Part of a small language model's weights.
Size: 8 layers, 4 heads of 32, MLP 512 SwiGLU, 5.46M parameters.
Architecture: RMSNorm before each block, rotary positions, no biases in attention or MLP.
Training: a variant of Adam for these matrices, 203M tokens, 5586 steps.
MLP neurons of a small language model. Each row is named by its layer, matrix (gate and up: input weights) and neuron, and shows model dimensions 0-191. Each number is 500 + 25 x the weight over its row's rms, rounded and kept within 0 to 999. Numbers have three digits each. A neuron's up and down rows have the sign that makes its largest values positive.
Before each neuron's rows, "fires on" lists the tokens most often at its 100 highest values on Wikipedia text that the model never trained on.

fires on: "'", "ing", "er", "le", "199"
L2.gate13:450486508513521485483500503504524502467510461494474502524489474496488523532501499495473515445511503429468485547524494498487496492482515503506485496522489553501500508463498509475497501495531506473524485545457523500458496515472483509496534519499517486547527537503503473524471573521467499520564454489506508505515499484486499496496529537519491549512561478521502476516498462520491470499500478449469465498516499506508519497539452474486495507531508482514487470537441513499554526489505497532545465509537526518495528521500492477494463528512538527479551509501518500523507541525473488506
L2.up13:532470508560501470524521513460482496482506543535506474468506509445515525484510468466493445508487501516502487506524499472492497470511548504526515456523467491471497492481498514460542504456526508523485494495510478489467490500490525518516499490486517493534488520497540492530515512505514503490517455485496497525537498451468531560489509502548542520574465515496549499475473496522525504487498489474487532495495471500508491473465463484522485540506499521491526491488490462518455540515495513536527517503540485498496460521476491530469498507541510489559524494467495487547539532511484469527

fires on: "v", "g", "e", "in", "h"
L2.gate143:499497511473496421463491512498508472474488514495507520512537481507504499511484487455505494500488452469500516522488498494537518453479532515512523540453502486520473547508455477529558503512493516490505474528500456490496471531475543493496478488474513517490479520411500492479472499477516502513516484496530520519524562518507495495526449472486499466500498467494469525499486512487541482467510526467506500493483497505503490511494574473485529473469502514518468471493490531475506490451498503527453521483500553458497483466512513517458511499509501521471484497553500487545504535490531489501
L2.up143:523440488513532501516447524516521497467525469486477480482509518497505534514516510459504517578486497486515509469505517456486512481471518510503494475528509463495529500545493548485512515514505527497496494488487497508521480493510514521489444496515512475503500512471525470511492513492492552523483519503489523469479484506519524509480490515487529481505517493503558556511520515501479522485434522523544481562433543450490490495470500531506488470525464482446553517462484476519504520530512521496474506546515492484488486464489537482507468492479513485479511512467510526495491465452536500514

fires on: " of", "m", "od", "ens", "yl", "ph"
L2.gate476:517516512496459499475519521498473496488519518515495515511488521504483462519478509513471495494553439502463459478497488508503512496515477515471509519453484516467473503521456507507521498520518523494519510510480499506539515529551504455496469482521520547490499519487496511468524488483512499457541565479502468479519528526502494487506494510493516479464484497501501502529490498500504483488480488479525547477517498502473556496500546525417503419502486482511501501476509498553453483426475491481459479498508505506509460484503490513489534490538498566538514536512497485512450497517487496532
L2.up476:478466510450461506516485521514494492493487478517490533490534523520498527490525489423544519496477523493497519509515519507505506470499547473480504491528522494577497493446466504514494473502536484519527494500472476498505529502486489447491479513507531516510489542524515497484522499505502444487485512543498472514537493545522484475504449470485452450429530534482502519513470561512503538520510510459525507505494491536500492500475483506502517542471508497506505493567462547509506519492501537537468511533465479477493521517490513534506479515503502472485517460497500507503528488525514510520

fires on: "1", "2", "0", "3"
L2.gate299:508496519492512488532512542506519492483477462513505504479491494523471477484500473522493504522499495482477531495499487473501526466472515458568496462521552525503472481514458474523495541501469515497449499547473479492505518492527488500470465453517514511505498525501522533512473520504506503487432518513475504514534514497474478477476494488525509492501544501494507482530556492472474495483515592519467498541510534487504505525467551505490462492531520478467480461487517492492463481509506524479473508523498478478468497486462509524499465432486498506474544471525510503492492522468557508470
L2.up299:506517528512518504535506536509498506446490477527504529496482485519485527488502486532468548560502496487497529511518532469460494484458499502541517496464531489497502519533481450470446503508481521517492484526510483460484491475508512549481478481460468524516483493485516545491487491515494503503491538495469521513512504521532463466464505477536509553462516535516517498544536489485468504456490544556515482514541517486533482519526539525531483478546540535510492468487494517500440499497479523468477489518523513494508459512494507517505475446466451490516488451507499482491502526484502498488

fires on: " b", "b", "ons", "ides", "ut", "ct"
L2.gate14:478525518489493526489483475509516447533526477513482509527478477497484495498522545488445478502522504522503511503539498504432521515453472505520479536504519509519504503460510477544515541464510485504519496452488500491465487501463490468478517504519463513510518525476509484488462518501449542485522501431507470499468473516522495477503475539491560513506477514508494465495485490455511478495524467485528510501532524511462495491503517484472495517489537489507485493505519504475475498466508535521448477484527480472501488512502466500478466500536545494477534559449481479471501516510535508426
L2.up14:502520531492531485473452501529500444495472511511480522514517466513515521518479475516481483490472487498513506527546541456478516497472527500523501444533491484498532529467497462507536508515490510481497512495499488500537506514453501486533480508478530504521473498554448551511477483479484511496500497543486495566508487522503524481493497521444521522501541508521454503490466545487480526504478459516484512476458513492458484516533483486525522514484474473494526470491478504564486492483485512500491506482432484535475498519512505491479476519548493509473538499439471487498515537504522473461

fires on: "od", "d", "ra", "x", "ed", "rew"
L2.gate475:517490484560489502528495488426516490468534500492529525502519468515483487504493509524509498497512484491492483536490472506509494517542503502545517512482552505472526502487509513535471525521510502511492522450498499519488492452509510510488501488457471526469507518498497527547492488445496524496452502504498471497472513522513464534503518521557525466515475504513467469532503461499494508532487465467473503476555477545518476498541498501517483482520519532499488539422517510450501504458493522487488489493458513514520504510452502500514519509447500472534556482482526462470518517453508517495
L2.up475:524505485546450494519529470474495485503507548518501510481532482498499458489463468509503465514460529518495530472460467479465511518509501481463498494503481491429496496512530529492538497478522515485494507528479530504536476491487530486490509489482485495476479492530493494476534484488496485498480486525502481511528465511492528510444489540462498512506502482509541453527543497517476530481482478498507501470441516467503494509493526521440524538477468492479518520478524474511519496512540491522525518450498479429514460456517482531507511512507550490436503522514521534495487466549499495520

fires on: "A", "During", " During", "ch", "born", " following"
L2.gate464:497489543482480473500468478544525494516492516484474511534479510511459482528523528519473475531477499471495518528472520514512511472496498491516492497473516501496492488449476453454513477518511494526525468514495478485523483555492504480463477534496493503473499474475483465511489485490480507500509452501512494533491472527511509470495439536525533502492476525491472463478534530483517486533499481514468461499531562515450514515498498504512472504502516515516478459510500517512586500531515521515438524487479452488420489534493477504488483502549500475527508500491505460532481541517525519518
L2.up464:490487505489539466526472436518477521521465533471463467517520506501489466501492515501475464513491489496551477529458505493509515515517521496503500572471517516484513501497474568469527509547472461522490543481504481531511429505520484488493517490528493459472477468501469503507516455494509499476531497495470511527525506528505493466478489490498504493495479515502527531511484496507481500508549465504494472488466508506526499500468493469520497508500500491556468490460523543467530484506520468467461541515482483476466500515548491495481539555490491548524527433511509500507488521508511505509

fires on: "\n ", "b", "at", "l", "ach", "ber"
L2.gate15:482491508507530497509483474515550485479507521524493506519512546519533492548495427481518460521508512505543511514532449490500466473470524465503521477475504505511479507489492512483499546489509532513487511519526484480539498528528465497494478472524465514506506527476528472527490500491484474486511505470511507536502498481480516507502522508516510497487500505495510502550490530519551512518519497516468519440509500482506516479452542540464495471515503477506556456449522475477529560489484502438527482474495476516452457484486527511486485480508456515557483513451511534517511507492495471542
L2.up15:495424498484514474526482489486476474454494519501488520519501454498472505533465482497477493506473509507468467520516476520538486526497498537509501504508489447509529466491526484494503470496498497522527549496497510501541504536468454568502495518500442489496520501467505538496490538478497515492538461472517537502533446493521527499522499503466513510509532516495458466479500517494476513466471471473501457519521521516474533495463495493503522532511506483482492493487510495552518499509502481501519501474528527480494532521443499461536524511552474514513462494471498502471488549572479476525

fires on: "8", "ac", "as", "ys", "ut", "D"
L2.gate161:486519545490547469553522552501486479477496478510507493510492511504530490458509484546504516513540470499530490532498506479506492462508485474521523513462541476511573482517530526527462509517509498513491480512514475500522518482520440499482468490488499472524481506469530487509465463510522496551494531501499559444478495519516504475508446526463505495526502460488457477518494464465514480471476540479485526485527508514519475502467553500455501497501528481465539508499498529507484476504509476483511531524484527477475450499497517518514508498493503510487462496476500534490423492469488509502
L2.up161:533472488481506456542534515569512489510510459511531480501510461520472498482565499497521480509479465484564518485487522499559536476520546494484495504495530506516511476516498530482497503469500523521522510458526503502478502516534503527485501505548454528490520534467479525513545524499479479484511530511534532502473481558484492484498513489503536498482497533507437457515504499501524480480443494489510507494545478476513524511524517497484495514527507457515478495437490479503469499545518532463512455519487480493488488511469511498493483518469504508517527463496499512548493482498484550527

fires on: "em", "e", "ad", "ist", "g", "al"
L2.gate445:515515477495482487517507505519521485510517519541501549517483485506501455520468490481508556506523456520480508532522482524486475479493484586509490484482522464481515500469521519496494499484506543524524481537464469502518483522458481469503476481494536504476493507462534444517505474492526535486490521536506545477482500512520459524514448520504515498455516512486474520545485519526491512470471519515455527558514444547509528457457525527484496482448482525503495480521476472513529498514469525507520489492486482496484457483513505515478493526527521493445486521506501494511508461478493534502
L2.up445:494538508505496503506488470519515534482501543507519504494465486488562481496521465504529538553503524536507516472525479493510472547516501504481527484465535487496510490539484524474479534516478511491485529474511521485501486499514522523476494485505445488544480552499490502507533485490541488500477526419478549480498513523540462508499500474464521513506485513509512503519491472542484476484544497557479507507511465488488560442507473527485511497486534504496522532458509469481470512519504442461525504489494546497499521516514495448508457509528484545494481461482508514495526473510482494509

fires on: "z", "g", "r", "d", "v", "ra"
L2.gate70:488547491487524463517540487525530530496544474537510523528526514493507469485508464506527453507511461490520527478504523448478480508499535503491498482496539485529505487510541485468497502510481516482495541552505494497508489442523475488500404526430456470484494519486491482511532474471542498460505475501504506462488472550519508503492503490511523468489499536478475542501508479492501558511509508555495504486513515512500526509480501492501508489502466480519519497484518475480542483494517492502474492521520514505519474499544489512469442528493504467545505482483506560501490496451524517495
L2.up70:484524488500451521498466462542493511468504517543515479532477478482468473468497518495519489514483499482500509541476475488476508506453494529498481493528503514550533515522475486474476510506472469457481485506503477471481521496551523516482508498476470531488485485526500544498490499476481451484444490501501504499506522487499521445456522453518483486519456517480522497529516496518486477523538479519494528522468480487518451468506515544509506554460537483469471457447526496467522493511492508476547524503479512473487502497470477483552540538486488517500491461536515522482495527508472549479

fires on: "at", "l", "il", "it", "lad", "ik"
L2.gate188:450526557525507461453530485437543477478490533493497501516546538513538510545482499493504433526495513482459512512482541465509469517493537520505504489507488510519465483516513473497503484505492488557530489494487485538521492524512475487519456469489491500526505489448497516532493522491466491500483491469503497514524505417510481560536527511507535525556471483514502484558511503528504463503546470483509476490481491503477509524474514495510469484514495497491519469504488461519537521465491493475538515471506490503509492483482509488518499456501485497525490495476531537501487524538499477489
L2.up188:506483538481526488435497524452470463530476491484485493487503529463501519507470512481511452493474470478508525455497502447512494471506518541508513527484461514523448497530505502526498488488458490505517506496548468494538483494523499489545441510475469466523525446477495475530505531509507498506528494517502471536522473432491490508509511531474507503530473489502487509552506512501487471522483501457529473521501522467457509527463513532509469478475490517469503495514491498507533467482484499504489527521499493530496484519486514517539483473456499488536534484512489546482494485533529436467

fires on: "e", "'", "le", "en", "h", "ess"
L2.gate268:477510531430534465508497501474508528471526477525485504512465480485544508536486486503497511471502465488462468487527476538527502511486493524495531479493498474464506505461480532506501519505545500501529499494494546471513474494494533508468491476538490518492509483478513510525523505491508530470499478483511479477482481438490528542495494519511492531488507484521491481493498490488521429464461465506494478481532500466502482493538514548484502421455497517466493446493474491555477512500513532533526483525491438461486467516491513541476479491533513508512497488524511520556483474499535488499
L2.up268:496481508454530517545524490512466506524505475530471556513534436467531523533554493459510463497490457544484482480544475538489513466504521523482501483479471501530527508493493487533515509529476513477519544500510518520494476512489484532515471507513530526521466497481490471479478525488507522474460517499542460491519509492466506513522469530508498500518537464511487535551502541503499496462497496461487494483512483510493504475510512498462527532523517543488514481556476578512514497501489515510515515542507494515464502460520485544530510514529511505524490479483480497529543534510471510529

fires on: "ig", "u", "am", "iam", "im", "ol"
L2.gate168:516489484538511459492532485525523483475498477533530467539508484491496491498503505495450499460543475492514479482477511489483553462480526519535518479518553498527516543514492506503508518518478507520524510507517479512504501515511509495482486505466533511495480515511486532479515522489505551499544532458469523494504476556498508495491527486468510540466570464488534522531493452456471508449489507512523474527497549459517485500463515543489490514516499507483495550461478472489470496474541492491511515490498496497431499493487503495525515489496478537518530433529506467514511481492511559501
L2.up168:501487499518531501469532500508486517519530492509563486501468513509507497516519486449487505466456498542563509483528488493505521473498527519480498507505527531477528499529478494467535534511493540509500493506538543501548522492474498488508516516459507440512469524524508509485559518504515504517516508498525518476505494549509477496519513532488470525502500516473520519497478507451504446500509494584504488523509484484526487462535503541461504472519466491472479514489497502507502523480462546471536505503522478572467471486481486489511517527497465507492475459559482487514494514508464457490

fires on: "u", "ou", "ew", "-", "ab", "ver"
L2.gate201:514490492489488527478508471491497509517502505538494491515490484534512517517467445498539521524562470487517475476530464533459500446485531501503501540483500499489535508480553505499478512489504446496538502495482504550483497499491451492465432492522516493493484495472482471505492455502493527506466518511495500483538488496567477501480492489471524497469485503495479531491516509537482544480482511517467522528444522545536512512473532489499493533499482518531519518472524489450494514494488515518486532487462479456499521492499504534454490522540522466459521494483533501467459457477462487513
L2.up201:489488492534489537533522517469508462520551491490466495517536498463465507486489510500507479494470449499510506525506504534535526464487488500520517535512454470493526459500483499486512541519453500504543509462465494519464486490446514451476492501470488529484512503493488512513449459502517508509464523520522501497506528467510546489524501510496490441532473518484500511517501499491505511474513549488487565509515534498527506515528562490434517515480529450477521511498508487507494506505484488484458522556447525496495487525477468492484500513490543527523458489480472459494500471493505502530